config.yaml
n_layer: 8
d_model: 640
n_head: 10
n_kv_head: 10
head_dim: 64
d_mlp: 1280
vocab_size: 50257
activation: "tanh_gelu"
norm: "layernorm"
norm_place: "pre"
norm_eps: 1e-05
positions: "learned"
qk_norm: false
attn_scale: 0.125
bias: "all"
tie_embeddings: false
parallel_block: false
init: "normal"
init_std_qkv: 0.0262
init_std_o: 0.0
init_std_up: 0.0262
init_std_down: 0.0
optimizer: "ademamix"
lr: 0.000205
beta1: 0.9
weight_decay: 0.79
lr_head: 0.00414
grad_clip: 2.0
warmup_steps: 473
schedule: "wsd"
decay_fraction: 0.798
decay_shape: "linear"
final_lr_fraction: 0.1
batch_tokens: [32768, 65536]
seq_len: 1024
doc_mask: true
train_tokens: 521500000
steps: 11173
dataset: "wikipedia_en"
MLP neurons of a small language model. Each row is named by its layer, matrix (down: output weights) and neuron, and shows model dimensions 538-601. Each number is 50 + 15 x the weight over its row's rms, rounded and kept within 0 to 99.
A block is one neuron, or neurons of one layer that tend to fire together. Before each block is what it responds to, as a language model described it from the Wikipedia text at the highest values.

The last word or word-piece completing a multi-token proper name, mostly organization heads like Company, Authority, Motors, also surname/place endings (Thorn-burgh, Charlotten-burg).
L3.down845:32 50 71 34 31 40 41 71 55 67 64 64 39 49 60 74 65 13 83 62 42 48 49 68 44 48 44 45 45 56 51 70 49 58 65 30 51 74 67 66 45 60 42 42 53 57 52 58 41 38 59 48 24 44 57 29 62 70 68 43 55 53 42 37
L3.down960:26 28 33 42 27 32 32 18 33 96 44 54 70 49 30 77 27 38 44 29 38 70 54 75 18 48 76 41 58 61 32 66 46 59 48 56 53 66 76 61 35 69 53 51 33 62 45 48 45 64 37 29 38 36 45 39 61 48 60 53 20 65 48 64
L3.down1102:26 70 57 49 46 48 60 71 26 32 54 62 48 38 63 40 54 52 76 65 44 54 45 49 60 47 52 35 45 43 66 38 43 48 31 51 50 74 39 64 52 47 24 55 57 41 37 41 53 60 52 53 21 60 29 64 61 55 50 35 68 45 55 47
L3.down1254:56 53 45 41 54 60 48 08 53 53 37 38 58 56 31 57 63 49 42 58 45 65 44 43 40 51 36 46 43 54 39 51 67 39 46 49 67 37 42 45 35 39 35 48 38 38 55 56 50 39 56 46 72 48 54 69 64 53 46 34 38 54 46 94

Adjectives and ordinals placed right after "the" or "a" before a noun, especially superlative or ranking words like first, leading, only.
L5.down130:36 54 56 50 51 33 46 40 42 55 52 32 56 53 63 48 47 52 23 62 41 60 41 51 38 42 59 61 47 45 46 93 26 52 45 39 63 54 46 51 28 63 50 46 53 45 54 58 35 41 33 48 29 40 30 35 57 57 39 47 59 54 62 52
L5.down143:56 55 47 35 56 43 47 36 55 38 59 66 44 55 58 68 36 44 57 48 55 60 54 37 33 28 65 62 59 59 52 89 28 68 57 74 38 53 32 62 66 51 45 49 26 56 49 49 59 55 28 78 52 47 46 44 17 38 45 60 56 38 52 57
L5.down327:64 75 30 19 50 77 75 47 58 70 56 44 41 50 58 57 61 58 57 45 37 77 55 35 66 54 55 52 55 50 44 77 53 48 40 81 39 66 63 53 66 83 56 49 39 41 25 53 57 52 35 72 40 51 54 60 55 23 49 33 57 43 73 80
L5.down697:65 51 45 37 48 51 52 24 50 53 75 22 42 41 60 62 73 74 61 31 33 58 33 49 68 60 51 37 32 63 47 64 45 48 60 53 58 68 48 55 70 63 79 51 56 32 20 12 37 45 38 39 57 55 21 43 35 50 65 62 55 47 44 63
L5.down1034:33 69 64 29 56 57 71 42 52 48 84 49 72 53 64 58 80 62 30 28 45 36 48 67 27 68 41 57 60 64 54 76 40 53 70 54 81 31 44 39 68 46 53 57 31 41 54 50 47 52 53 36 39 60 57 49 55 38 26 64 52 41 31 26
L5.down1097:46 31 45 62 63 66 54 52 46 43 66 45 53 38 60 43 83 70 32 33 22 48 45 57 41 43 45 76 55 62 42 30 48 44 69 39 73 48 72 46 39 74 61 54 58 39 51 54 52 35 47 34 12 32 56 37 62 46 34 32 47 43 48 28
L5.down1143:76 45 16 56 82 51 36 59 82 42 36 61 77 40 85 41 57 86 57 68 56 48 49 62 34 68 54 48 71 27 45 54 44 29 66 49 36 41 45 55 78 63 52 60 31 39 49 35 64 50 40 97 58 49 12 55 48 60 39 37 64 44 53 70
L5.down1226:22 49 44 68 33 61 65 30 14 62 58 43 28 73 50 53 58 44 39 45 54 45 22 58 31 43 69 74 56 57 39 70 63 50 34 65 61 62 53 49 47 41 74 58 60 21 73 39 25 22 68 18 61 43 42 61 44 48 52 43 79 30 55 43

Mostly the, sometimes a, right after prepositions like of or in, especially in European history text; also name particles such as De, El, del.
L2.down219:37 52 46 17 47 42 61 25 59 36 68 51 49 51 38 53 24 57 39 46 56 77 62 40 65 67 71 46 65 60 65 85 55 64 24 37 53 61 38 32 49 56 37 41 40 44 53 44 51 46 66 57 48 65 55 85 64 60 37 56 53 57 48 81
L2.down606:39 57 47 18 57 47 56 70 45 79 43 61 35 47 54 06 48 26 62 59 32 29 50 63 37 74 41 27 52 60 42 44 53 55 53 33 44 34 34 60 58 52 51 40 42 48 52 43 60 68 36 47 41 48 54 56 51 89 51 25 54 71 44 50

The first token of a name, title or noun right after "the"/"The", such as The Baltimore Sun, The Tonight Show, the Washington Post.
L5.down283:48 38 46 73 37 37 63 28 36 41 42 59 64 43 73 33 21 68 11 36 72 60 39 52 49 56 58 55 38 29 48 44 48 29 57 34 59 31 21 58 20 66 37 34 32 61 66 32 63 66 42 51 51 44 41 67 53 38 65 69 46 48 49 69
L5.down383:36 78 73 55 65 42 59 39 42 86 27 63 74 46 51 70 25 60 38 33 54 67 42 55 43 64 60 40 43 50 53 69 58 34 57 47 40 41 60 41 31 35 31 30 52 27 34 25 60 55 54 60 29 54 66 69 63 51 44 34 72 35 46 40
L5.down396:43 50 28 51 37 36 47 66 41 42 63 44 27 36 55 63 59 42 32 48 42 76 52 45 63 54 54 27 43 53 62 32 63 55 39 63 35 64 33 68 39 60 31 80 63 40 57 52 60 19 58 45 48 47 56 58 51 66 62 45 28 28 44 42
L5.down582:57 65 55 52 46 58 36 40 33 36 64 30 38 47 06 41 34 29 61 32 49 51 27 48 45 45 51 43 44 51 60 39 42 37 45 30 63 50 57 30 35 47 50 30 47 40 42 46 50 47 48 36 58 63 50 50 45 27 57 29 56 43 42 46
L5.down642:33 64 61 61 73 46 44 64 43 38 64 58 35 34 54 63 44 25 50 22 64 60 45 56 54 45 31 26 41 50 57 03 78 52 46 56 41 43 45 64 32 33 60 52 65 35 46 55 61 50 67 60 49 47 59 71 69 29 59 50 55 25 48 52
L5.down859:35 84 65 45 77 17 57 27 38 54 72 47 57 70 40 65 21 38 50 46 59 59 49 29 44 44 52 50 53 31 38 86 38 56 43 57 70 53 38 42 45 64 56 51 51 65 50 63 29 27 31 51 42 62 50 62 56 44 55 33 45 46 46 48
L5.down945:24 50 72 53 67 67 37 49 64 65 14 29 61 53 39 31 27 32 63 47 47 82 18 36 19 50 36 61 35 37 72 46 51 31 45 44 62 65 37 55 59 79 32 45 55 63 56 43 60 68 18 50 65 51 45 67 58 35 56 48 37 40 69 58
L5.down1066:48 87 35 52 65 61 60 38 59 41 53 67 82 50 51 40 22 50 52 45 69 55 20 47 59 52 56 46 42 56 63 50 26 28 51 20 42 29 69 59 51 97 33 27 64 65 28 57 46 41 53 56 48 46 30 55 55 38 43 33 92 41 82 42

Hyphens joining a code prefix to a number in designations and ranges, such as COVID-19, I-10, B-2, 2002-08, and some periods inside names.
L3.down185:67 25 56 77 43 43 49 39 50 69 50 53 48 52 74 42 62 13 48 67 60 49 53 54 54 51 55 36 37 67 38 04 56 46 61 42 54 41 72 66 34 67 64 44 66 52 48 58 53 45 49 40 49 58 63 39 41 85 99 37 32 38 50 17
L3.down498:34 01 34 59 17 52 47 24 51 40 56 49 32 52 33 62 76 53 56 56 53 67 51 74 31 39 34 51 47 85 50 62 37 36 46 36 45 34 51 77 27 66 54 37 57 46 56 35 57 63 38 35 07 72 20 41 42 56 60 50 81 41 49 61
L3.down672:24 39 55 56 41 40 47 30 44 83 66 43 33 58 56 26 38 46 47 59 53 51 45 53 74 52 50 55 42 62 54 51 45 59 53 49 50 65 29 33 48 37 66 46 72 65 39 47 54 64 67 44 49 58 47 66 39 72 48 45 17 49 32 43
L3.down763:29 40 52 52 23 48 49 40 33 43 67 34 31 46 45 53 70 68 67 57 39 34 44 25 26 37 33 41 57 58 41 61 41 50 34 72 22 48 66 74 36 84 47 39 55 39 59 35 46 73 68 36 48 65 44 55 56 48 51 52 45 18 55 61

Closing subword pieces, often vowel-final like -ade, -ore, -ine, that finish a word split into fragments, mostly names and rare words, e.g. Cid-ade, Lazar-eva, Limous-ine.
L2.down508:54 65 57 87 55 46 43 13 56 81 25 47 49 53 45 48 61 60 37 16 59 47 54 52 63 54 47 66 51 31 53 79 36 66 41 60 33 48 63 40 47 55 47 33 20 37 43 32 49 37 38 44 59 68 52 28 56 60 36 80 84 18 62 63
L2.down1183:55 51 85 44 72 17 53 47 48 55 33 34 49 52 51 36 54 08 90 53 42 45 47 42 69 65 61 50 30 47 49 49 36 61 44 59 41 48 71 53 18 55 46 40 52 43 00 73 52 54 41 43 38 52 61 60 76 69 78 47 73 35 72 64

Periods ending abbreviations rather than sentences, such as initials and short forms: Thomas M., No., v., B.A., U.S.; weaker on "the" after "of".
L3.down12:10 00 48 49 33 34 37 05 54 71 66 41 13 54 18 41 57 50 62 49 51 49 51 42 19 42 73 42 30 77 51 57 47 57 29 58 60 51 41 39 40 47 69 41 45 55 63 62 59 30 53 33 81 62 58 40 37 52 52 48 29 34 31 57
L3.down522:24 20 44 50 20 43 47 12 54 68 60 58 42 54 42 37 31 36 41 49 56 38 48 48 23 52 31 45 63 68 45 57 38 63 57 49 76 74 50 31 54 41 67 43 68 56 29 88 51 32 68 40 36 60 31 41 43 56 51 70 23 63 60 43
L3.down1080:19 38 15 51 55 64 54 60 47 39 83 97 52 43 56 27 17 55 40 72 49 59 50 49 73 50 63 37 61 40 32 55 47 27 45 39 70 60 37 34 63 52 89 55 72 55 44 43 62 52 39 51 28 69 63 52 75 67 59 72 44 60 50 40
L3.down1096:08 03 41 46 24 20 49 11 34 59 59 30 45 49 47 56 56 33 60 44 51 38 46 50 25 67 60 46 33 56 51 79 38 53 43 54 61 46 43 34 42 58 66 45 43 70 60 73 55 45 41 39 64 68 48 52 22 85 70 25 36 52 29 52

The last digit or piece of a number, usually the final digit of a year, such as 195'0', 199'0's, 180'1'; also distance figures and model-number hyphens like SSBN-728.
L3.down375:30 33 61 56 48 24 49 85 49 41 35 42 27 47 62 60 48 36 40 57 62 58 49 63 42 16 66 38 70 42 72 21 32 51 64 31 50 67 22 27 60 46 58 41 56 40 54 26 39 57 44 39 49 59 65 48 50 56 72 39 80 55 59 42
L3.down597:16 00 51 61 23 46 47 16 68 42 74 39 44 51 40 70 57 89 52 46 44 46 51 52 49 52 63 29 58 86 49 44 39 49 47 46 34 45 39 60 15 64 69 40 68 63 49 44 53 56 66 40 46 89 53 64 35 63 56 50 65 49 60 36
L3.down895:42 27 66 74 42 51 59 31 59 45 49 26 48 51 45 83 44 92 52 45 24 50 56 69 37 54 31 42 60 79 46 39 70 45 31 35 63 62 40 51 28 59 68 38 62 58 46 45 55 53 62 37 55 62 41 55 31 59 51 51 76 54 53 40
L3.down1062:30 34 60 47 42 25 31 41 69 24 51 38 42 54 62 62 73 37 30 26 39 60 51 49 25 51 45 46 49 53 11 50 42 60 57 52 57 59 51 64 43 43 56 46 58 53 22 83 56 61 55 46 50 43 56 83 36 38 73 30 53 43 42 30

Final digit of a four-digit year split after its first three digits, in dated prose like in August 199-3 or born in 194-7.
L5.down37:61 39 51 34 43 42 52 46 48 88 83 65 31 35 12 24 65 70 45 35 53 58 49 40 81 54 57 43 50 76 35 47 56 55 59 60 56 52 42 54 57 58 55 77 77 42 44 62 38 48 31 40 49 42 69 36 62 78 28 63 60 73 54 60
L5.down279:72 30 52 31 23 64 57 42 42 36 48 58 44 34 45 62 30 40 70 36 49 66 74 66 84 43 70 57 47 61 62 51 32 26 78 49 26 47 43 58 51 57 53 60 45 80 53 51 60 49 45 47 28 53 50 38 51 67 30 41 42 57 79 39
L5.down296:59 49 60 29 80 61 22 45 59 23 25 57 49 59 45 55 96 55 39 27 77 69 61 57 79 56 55 53 35 38 74 57 54 58 63 32 60 22 22 41 57 61 58 68 38 42 16 29 49 79 52 58 55 53 63 44 57 43 58 30 59 55 48 44
L5.down503:57 55 32 51 45 68 57 55 51 50 63 30 26 37 57 89 62 36 81 33 50 52 47 22 23 28 30 50 38 53 59 21 50 67 66 34 37 38 71 26 35 46 46 61 49 53 71 33 59 47 41 88 34 38 59 45 22 81 45 78 44 54 48 40
L5.down878:47 51 60 46 35 23 41 69 53 50 39 70 60 50 41 15 43 42 67 37 61 37 40 45 66 71 42 43 44 53 43 13 45 55 38 55 65 59 74 60 34 55 52 58 66 51 55 48 41 55 30 43 60 66 45 73 47 60 72 73 70 66 78 57
L5.down1019:40 49 63 42 57 60 35 72 57 45 62 49 56 49 80 48 45 45 42 35 70 54 51 28 74 47 51 63 20 57 67 26 36 48 34 42 51 41 54 38 51 57 37 76 52 38 17 53 50 50 66 56 50 31 56 60 44 82 66 36 33 64 47 31
L5.down1133:50 40 36 51 27 57 53 44 55 22 36 67 54 50 45 25 47 56 47 41 50 53 68 24 88 36 76 61 30 60 56 41 51 56 33 46 47 48 53 52 41 61 50 39 51 53 27 46 23 63 64 40 61 39 62 64 67 65 47 51 71 71 43 45
L5.down1208:30 37 42 48 64 49 46 59 63 51 47 44 64 51 43 33 63 55 46 68 52 71 64 46 62 62 59 67 51 54 31 43 39 49 55 52 45 33 68 59 12 44 42 48 59 22 37 13 52 56 42 37 36 81 61 41 61 93 42 82 60 47 51 61

Cell separators (|, ;, —;), score digits and section headers in football stats tables, e.g. 1–0, Premier League |, club-name endings like Rovers, United.
L3.down133:46 78 62 81 61 31 35 56 49 39 76 57 51 52 59 83 56 51 93 47 45 53 54 61 73 29 51 52 73 76 31 41 46 37 44 00 65 43 61 48 63 34 60 49 52 57 55 31 39 18 72 38 85 63 28 43 38 70 34 48 68 40 50 50
L3.down694:29 50 51 43 58 40 48 22 54 54 78 85 46 47 65 54 57 46 88 47 52 48 58 63 49 66 79 47 40 53 37 65 29 54 42 71 50 72 33 29 45 29 66 49 82 48 71 62 64 30 43 32 70 49 66 26 48 68 58 69 54 48 26 43
L3.down787:61 74 48 73 21 42 54 56 35 54 52 61 50 50 44 85 34 53 37 38 68 53 51 62 50 26 44 48 37 54 77 89 42 55 43 53 53 30 49 25 40 64 42 55 46 33 35 39 52 32 60 60 59 39 77 40 65 55 76 56 76 28 45 52
L3.down1003:70 65 16 45 56 50 54 33 48 55 44 60 51 55 21 42 53 28 46 54 39 54 49 31 46 53 46 48 40 30 56 53 54 40 60 47 61 55 23 38 34 61 50 55 91 55 38 72 49 67 36 58 59 44 43 26 70 58 56 62 54 41 39 50

Capitalized words in the middle of multiword titles and proper names, mostly song titles in quotes, e.g. Gentle on My Mind, Awami League, Tower Mode.
L3.down788:56 67 41 31 59 24 33 43 89 40 79 60 73 44 50 39 25 24 65 66 53 47 62 32 44 48 57 56 47 45 39 53 46 33 45 61 55 55 58 58 45 37 50 38 40 41 47 45 32 76 74 36 44 81 39 35 80 67 38 45 70 44 50 65
L3.down1073:41 39 63 57 46 47 26 36 43 43 25 25 55 48 29 44 76 44 32 31 37 77 57 37 27 51 41 39 67 46 28 50 60 66 66 72 44 59 44 61 53 47 43 47 54 72 37 65 50 41 45 42 52 48 31 52 41 41 66 48 66 55 54 52
L3.down1143:58 61 37 58 39 47 38 57 51 59 88 76 52 57 24 68 19 67 64 55 32 54 51 51 51 46 42 54 40 63 72 42 51 53 51 64 22 07 44 68 38 63 71 46 39 71 57 44 52 28 88 45 50 55 29 75 62 49 84 57 49 38 31 76
L3.down1250:41 28 55 29 58 27 40 49 51 57 51 56 39 46 31 56 71 46 54 54 43 65 56 42 30 52 39 69 57 76 52 40 54 50 79 66 66 61 50 17 40 52 65 39 63 54 38 51 38 56 42 29 53 63 72 63 61 36 36 36 22 52 38 54

Capitalized nouns and modifiers within multiword names of organizations, places or categories, e.g. Bhartiya Janta Party, Lahore High Court, San Andreas Fault; also some code tokens.
L2.down295:64 28 32 44 58 43 43 46 44 60 38 57 55 51 59 51 63 21 97 59 51 31 42 75 41 63 48 45 49 52 48 46 31 55 71 54 40 44 41 34 57 56 44 40 79 49 59 46 44 58 62 47 76 87 58 68 44 89 30 57 55 27 58 53
L2.down464:56 50 45 32 47 29 43 45 39 68 17 51 54 56 46 42 76 33 73 62 53 48 50 57 58 65 56 45 40 65 14 44 52 54 64 54 38 61 51 68 49 46 40 43 48 66 49 23 46 54 75 43 54 83 41 53 37 81 40 53 57 49 51 45

Column separators (|, ;, /) or unit words (in, mi, a.m.) right after a number in stat tables, like "30 |", "6 in", "305 /".
L5.down148:67 66 34 41 66 70 63 64 26 41 37 47 76 89 38 50 88 47 52 44 83 64 39 35 69 61 55 65 26 53 42 42 39 74 26 47 48 34 64 42 45 31 65 48 43 39 43 46 52 79 13 51 26 48 45 53 52 41 56 40 55 33 28 48
L5.down180:37 41 53 64 54 54 41 64 47 61 61 52 61 57 30 63 33 74 31 76 61 74 32 33 43 57 53 51 46 55 51 62 50 64 36 55 58 43 47 66 45 37 42 47 46 62 41 54 45 66 64 68 64 42 56 58 40 23 49 41 51 48 42 70
L5.down332:63 70 37 41 32 43 45 67 48 49 56 49 43 64 46 11 44 23 71 74 31 52 46 32 43 47 39 37 55 68 36 47 38 43 27 60 56 65 45 80 45 34 42 52 47 48 69 53 41 37 65 45 42 27 66 59 60 59 41 40 28 72 43 46
L5.down389:35 57 57 42 37 52 51 51 54 52 28 49 46 54 64 24 60 34 48 54 48 50 69 34 73 49 54 67 56 25 60 57 40 55 53 65 42 39 36 28 55 32 35 70 50 48 72 28 43 36 49 52 62 63 74 46 58 33 51 88 42 49 76 47
L5.down800:18 57 55 53 52 55 24 75 46 46 57 47 52 70 43 19 72 37 41 61 43 65 35 50 74 56 50 61 42 42 50 59 64 54 55 47 34 17 39 58 11 53 53 36 74 53 43 53 31 62 25 57 56 58 41 46 70 63 38 40 50 51 47 40
L5.down871:53 21 42 44 39 63 62 46 49 48 39 99 46 41 77 44 58 49 70 59 67 60 53 65 35 73 36 70 30 38 44 38 45 34 63 45 17 43 43 69 32 65 55 45 57 48 62 47 66 19 37 46 42 58 07 42 75 36 49 66 70 52 52 51
L5.down1091:41 31 39 32 58 23 49 57 36 45 69 42 34 42 42 59 62 53 30 52 60 75 55 11 35 34 65 55 28 39 57 47 60 17 48 66 55 25 27 33 11 86 33 57 35 53 37 48 46 81 69 25 70 34 48 59 57 62 64 45 25 48 50 86
L5.down1245:59 30 50 63 41 48 52 60 51 59 63 55 75 77 71 48 08 77 40 31 56 62 26 26 32 70 31 65 33 63 42 54 74 68 34 56 44 49 65 75 42 51 48 48 76 59 18 38 56 55 28 37 37 68 53 52 37 20 39 54 44 75 52 69

The last word completing a multi-word proper name, often a head noun like University, Party, Association, Foundation or a closing quote, e.g. Harvard University.
L5.down80:27 52 52 71 52 39 55 41 48 58 56 52 67 37 44 69 32 23 40 37 28 39 54 34 35 24 27 63 65 50 55 46 39 26 52 47 42 34 93 48 37 55 53 26 35 61 37 71 28 54 50 55 65 79 44 65 78 47 46 42 99 53 49 52
L5.down348:47 50 70 83 52 35 46 28 57 45 70 42 52 46 53 51 70 40 68 49 53 30 41 49 54 25 58 46 55 40 55 61 45 38 46 58 54 46 32 48 52 56 44 49 49 63 61 49 60 75 59 65 57 81 63 24 56 49 38 60 57 36 29 37
L5.down445:43 36 55 77 53 58 46 61 44 55 73 62 42 44 76 52 42 56 23 38 86 62 33 70 47 52 39 65 54 49 34 30 45 26 73 50 39 38 55 51 23 68 44 34 26 54 61 49 49 34 47 49 53 34 62 39 60 63 48 38 69 66 25 53
L5.down450:73 47 65 52 60 44 50 60 54 80 48 32 23 68 61 33 40 15 31 60 34 40 52 36 41 26 59 33 54 56 32 52 39 55 63 73 42 28 71 49 42 34 64 63 40 77 51 63 70 52 66 36 59 53 58 51 36 57 58 46 26 23 51 26
L5.down572:78 21 42 64 64 84 26 46 64 56 42 56 14 60 70 47 42 49 26 60 55 27 41 29 52 58 78 27 68 41 49 55 18 31 62 41 47 36 52 63 79 47 44 90 32 76 37 70 72 38 48 57 48 61 81 33 49 37 57 33 41 39 43 49
L5.down1023:62 47 48 61 36 58 64 39 34 35 31 44 56 55 67 53 56 59 16 53 71 66 51 40 50 48 66 54 65 45 74 60 56 39 49 01 56 45 60 62 47 65 39 39 34 57 52 32 46 32 59 73 36 15 57 21 65 41 60 33 31 33 29 61
L5.down1081:64 45 69 71 58 60 23 41 34 58 48 56 64 40 51 71 54 77 42 55 53 41 47 33 48 33 54 47 54 53 66 59 47 45 65 57 55 43 59 49 36 86 43 39 74 31 45 45 64 27 55 41 64 68 42 38 57 28 52 28 76 33 52 41
L5.down1147:74 66 65 40 63 58 39 47 63 53 26 41 42 57 66 52 48 39 75 63 40 57 46 57 70 36 57 40 76 53 55 59 44 38 44 26 13 41 48 54 67 59 35 50 43 47 41 59 65 40 60 70 33 61 58 49 60 46 53 57 42 21 49 34

Non-initial pieces inside words split into several tokens, mostly after a short opening piece, as in spr-ink-led, b-row-beating, capt-iv-ating, sch-iz-ophrenia.
L5.down64:56 62 36 29 41 49 54 57 61 60 74 54 60 48 99 22 35 33 34 53 47 43 58 47 63 17 66 74 33 55 47 13 63 53 67 30 46 43 84 36 37 77 47 25 53 31 49 50 47 40 19 64 50 31 56 41 82 36 37 34 27 45 48 47
L5.down141:42 32 56 52 52 45 56 51 54 23 70 42 57 46 33 50 42 67 46 34 52 56 67 50 60 51 46 73 30 53 53 33 64 33 56 55 71 52 13 36 73 55 58 44 33 19 33 39 34 45 40 65 41 31 39 32 57 89 57 45 20 45 51 57
L5.down233:62 38 52 66 52 38 21 41 71 63 45 57 82 41 75 53 63 54 62 68 47 31 58 22 47 63 82 62 60 42 49 31 41 37 68 54 37 29 27 82 51 58 65 83 75 58 20 53 42 27 28 68 64 62 73 56 53 48 50 44 43 54 58 48
L5.down893:39 39 58 56 47 67 35 48 34 34 60 38 27 52 29 65 52 49 62 44 53 68 75 34 33 28 35 54 46 57 26 39 68 58 57 56 59 54 56 37 48 59 77 44 51 55 39 72 61 52 39 58 56 69 44 38 34 70 67 41 52 56 45 69
L5.down906:56 59 32 37 28 48 46 50 62 59 63 48 64 65 89 37 45 48 43 59 47 54 46 34 54 29 67 36 53 41 67 52 49 43 40 41 40 38 53 66 10 72 29 24 58 52 40 41 44 66 33 69 65 50 57 36 67 47 58 57 57 46 35 52
L5.down947:85 43 56 20 45 54 55 88 82 44 36 71 55 58 87 20 41 57 41 63 29 49 41 36 90 40 66 63 35 47 36 49 32 43 54 39 51 49 51 72 17 53 56 43 50 51 36 46 58 50 38 90 45 59 70 40 84 46 56 49 54 60 62 66
L5.down1079:65 57 22 56 19 58 59 37 57 57 61 75 50 58 63 57 91 57 38 49 45 64 49 15 62 30 66 63 49 70 48 64 54 34 60 54 93 49 63 61 44 55 50 56 49 24 47 46 52 28 30 32 75 49 44 59 15 34 26 69 43 71 46 43
L5.down1252:42 43 66 42 71 46 57 44 68 19 62 33 70 49 11 52 69 75 53 43 61 51 62 65 48 61 33 61 49 47 42 42 51 31 43 56 50 31 51 56 68 27 55 47 47 49 48 51 46 70 37 44 26 31 32 44 50 70 47 36 46 67 71 29

Determiners, mostly "the" and sometimes "this" or "a", right after a preposition, especially "in", as in "in the", "of the", "for the".
L5.down209:39 50 33 41 66 66 76 73 69 53 66 25 55 62 60 31 37 51 36 54 57 47 62 41 62 60 48 48 43 46 29 53 60 73 23 54 61 36 71 60 70 33 59 47 59 39 27 72 51 57 34 27 34 34 42 41 51 39 45 18 31 70 56 71
L5.down312:45 40 58 34 52 33 55 33 42 61 52 51 62 42 50 27 07 32 68 50 41 48 41 52 52 35 68 34 64 47 52 47 38 43 66 64 25 47 27 39 42 53 26 68 44 53 62 53 71 49 36 61 34 47 38 42 47 59 50 97 59 41 74 54
L5.down354:37 36 77 49 45 40 56 51 25 67 63 57 67 67 59 38 43 27 41 53 67 39 34 47 68 76 58 84 71 39 29 64 35 47 64 58 44 51 56 56 28 48 61 54 33 42 69 54 49 43 32 37 45 57 53 43 63 74 28 62 58 49 43 51
L5.down372:41 34 68 69 44 67 63 27 39 55 99 37 59 51 36 26 69 10 40 37 29 51 44 22 54 43 34 48 63 44 56 29 48 63 45 58 34 48 58 70 59 51 62 67 59 60 56 68 57 23 18 26 78 92 38 57 35 61 55 44 53 51 63 48
L5.down634:70 30 30 46 33 71 72 25 49 36 70 78 84 52 68 43 64 57 56 48 42 41 56 53 71 29 64 47 62 44 53 49 27 30 61 45 53 26 54 47 76 22 30 60 46 35 32 54 63 58 43 60 57 42 28 68 38 28 50 27 48 50 58 47
L5.down827:41 39 42 60 55 61 77 30 50 55 86 51 66 38 67 55 57 61 40 49 69 45 43 42 40 26 39 36 50 63 47 82 49 50 60 62 46 38 57 57 87 62 31 42 32 34 40 31 56 49 32 17 16 64 53 39 56 32 27 67 54 37 42 46
L5.down993:38 50 52 61 29 63 38 23 33 45 63 50 49 78 56 78 43 51 22 56 85 57 45 44 42 38 48 59 41 24 56 76 35 48 42 42 38 56 34 40 55 65 57 33 60 71 40 39 33 51 43 15 49 70 56 43 50 46 37 60 78 51 47 69
L5.down1074:53 51 63 50 70 47 26 48 45 38 70 51 43 52 43 45 53 42 53 49 55 41 36 45 44 85 47 30 56 55 49 13 42 52 72 28 57 26 76 48 73 60 56 47 55 30 34 36 55 55 53 41 59 51 52 55 76 30 51 35 61 60 27 68

Content words inside song, album, film or book titles in music and entertainment articles, e.g. Heart, Time, Please, Juliet.
L2.down489:41 34 44 36 63 51 57 56 24 59 58 09 24 58 31 68 63 73 46 38 32 58 47 40 14 47 38 48 37 61 55 50 45 64 49 73 46 77 43 40 15 43 50 52 59 68 61 55 54 32 33 51 59 65 74 40 39 28 59 46 36 46 62 55
L2.down673:56 45 58 36 68 41 48 64 44 51 10 45 28 56 36 60 66 34 73 69 63 67 53 18 32 84 34 72 37 48 65 90 34 58 44 30 62 67 61 63 37 56 53 54 63 49 71 47 45 22 85 58 30 94 63 71 54 37 34 25 34 56 55 65

Final digit of four-digit years split as "194"+"0", often round decades like 1980s or 1950, plus other small number tokens.
L2.down671:54 42 49 48 49 53 50 67 29 37 40 22 18 57 52 48 42 79 64 63 74 50 55 40 25 40 39 30 37 70 61 67 39 69 50 45 56 75 52 38 51 67 61 48 53 20 52 51 53 49 50 49 59 53 51 41 52 08 71 60 65 63 69 21
L2.down1208:90 76 42 75 59 68 51 48 23 56 28 72 48 52 27 62 50 67 18 46 51 62 56 43 46 41 41 57 54 77 39 75 40 61 61 58 45 66 66 74 48 88 42 56 36 46 43 29 46 45 71 47 34 55 61 78 51 45 82 47 63 64 25 37

Time- and sequence-marking adjectives and adverbs in narrative or descriptive prose, such as later, earlier, future, now, formerly, next, and also popular or current.
L2.down4:30 70 75 64 71 45 56 64 43 53 27 43 30 51 47 72 47 47 68 53 76 62 51 38 30 52 56 59 53 43 52 66 40 25 44 59 46 42 66 40 48 43 71 49 40 47 52 69 49 33 52 54 23 21 49 50 58 38 48 76 69 45 48 53
L2.down325:20 49 60 41 25 60 51 54 59 60 38 70 68 58 55 68 66 25 64 33 52 52 60 81 53 67 31 78 45 62 37 67 40 41 27 37 52 32 75 51 56 50 73 40 32 28 34 59 48 42 66 46 36 28 34 63 34 64 46 40 54 35 50 64

Content words mid-sentence in descriptive or technical prose, mostly verbs and past participles such as performed, served, lost, cited, plastered, plus left.
L3.down234:56 35 57 49 29 47 53 28 36 54 54 66 61 60 63 35 35 70 24 26 46 66 51 60 54 45 16 25 41 37 63 60 41 43 50 63 58 60 27 14 35 53 48 45 67 26 23 55 53 49 70 50 67 62 67 35 66 90 74 54 66 55 33 53
L3.down279:99 23 51 60 50 64 43 47 45 56 62 26 69 57 72 66 37 76 32 50 78 41 46 68 17 43 72 80 72 48 40 66 43 49 44 56 63 45 48 57 46 28 34 38 73 47 35 46 45 24 72 55 95 56 56 72 56 53 53 42 60 55 40 35
L3.down426:62 14 53 44 63 53 56 11 71 53 71 47 64 46 59 51 46 55 31 59 56 47 40 44 29 42 57 70 49 73 44 61 65 16 44 59 49 72 54 41 52 61 55 38 60 44 33 43 45 57 47 43 57 58 55 40 99 41 40 45 48 63 64 77
L3.down1061:48 55 36 49 41 80 54 46 45 47 88 30 55 58 78 52 36 72 50 36 64 48 46 58 38 45 45 68 60 61 50 83 53 53 49 40 69 51 78 41 78 40 56 55 58 47 18 32 52 65 72 50 62 33 46 55 67 32 27 46 55 58 33 31

Cell separators, blank spaces and punctuation (|, :, ;) before the next number in sports and census stat tables; sometimes prose commas before figures.
L2.down159:23 60 47 50 31 39 52 68 45 72 56 43 73 56 65 67 34 60 34 69 61 65 53 48 65 51 41 55 50 49 42 53 43 36 48 59 52 51 86 43 41 56 54 61 52 67 75 51 52 35 56 48 44 53 34 39 51 44 59 56 53 41 58 61
L2.down909:19 55 55 54 39 56 51 56 56 37 41 33 76 35 68 54 66 58 50 50 44 69 77 66 66 83 29 44 45 55 54 67 59 46 20 26 30 49 75 56 19 19 54 48 54 46 47 53 49 31 48 60 42 41 48 44 60 68 39 48 33 43 31 36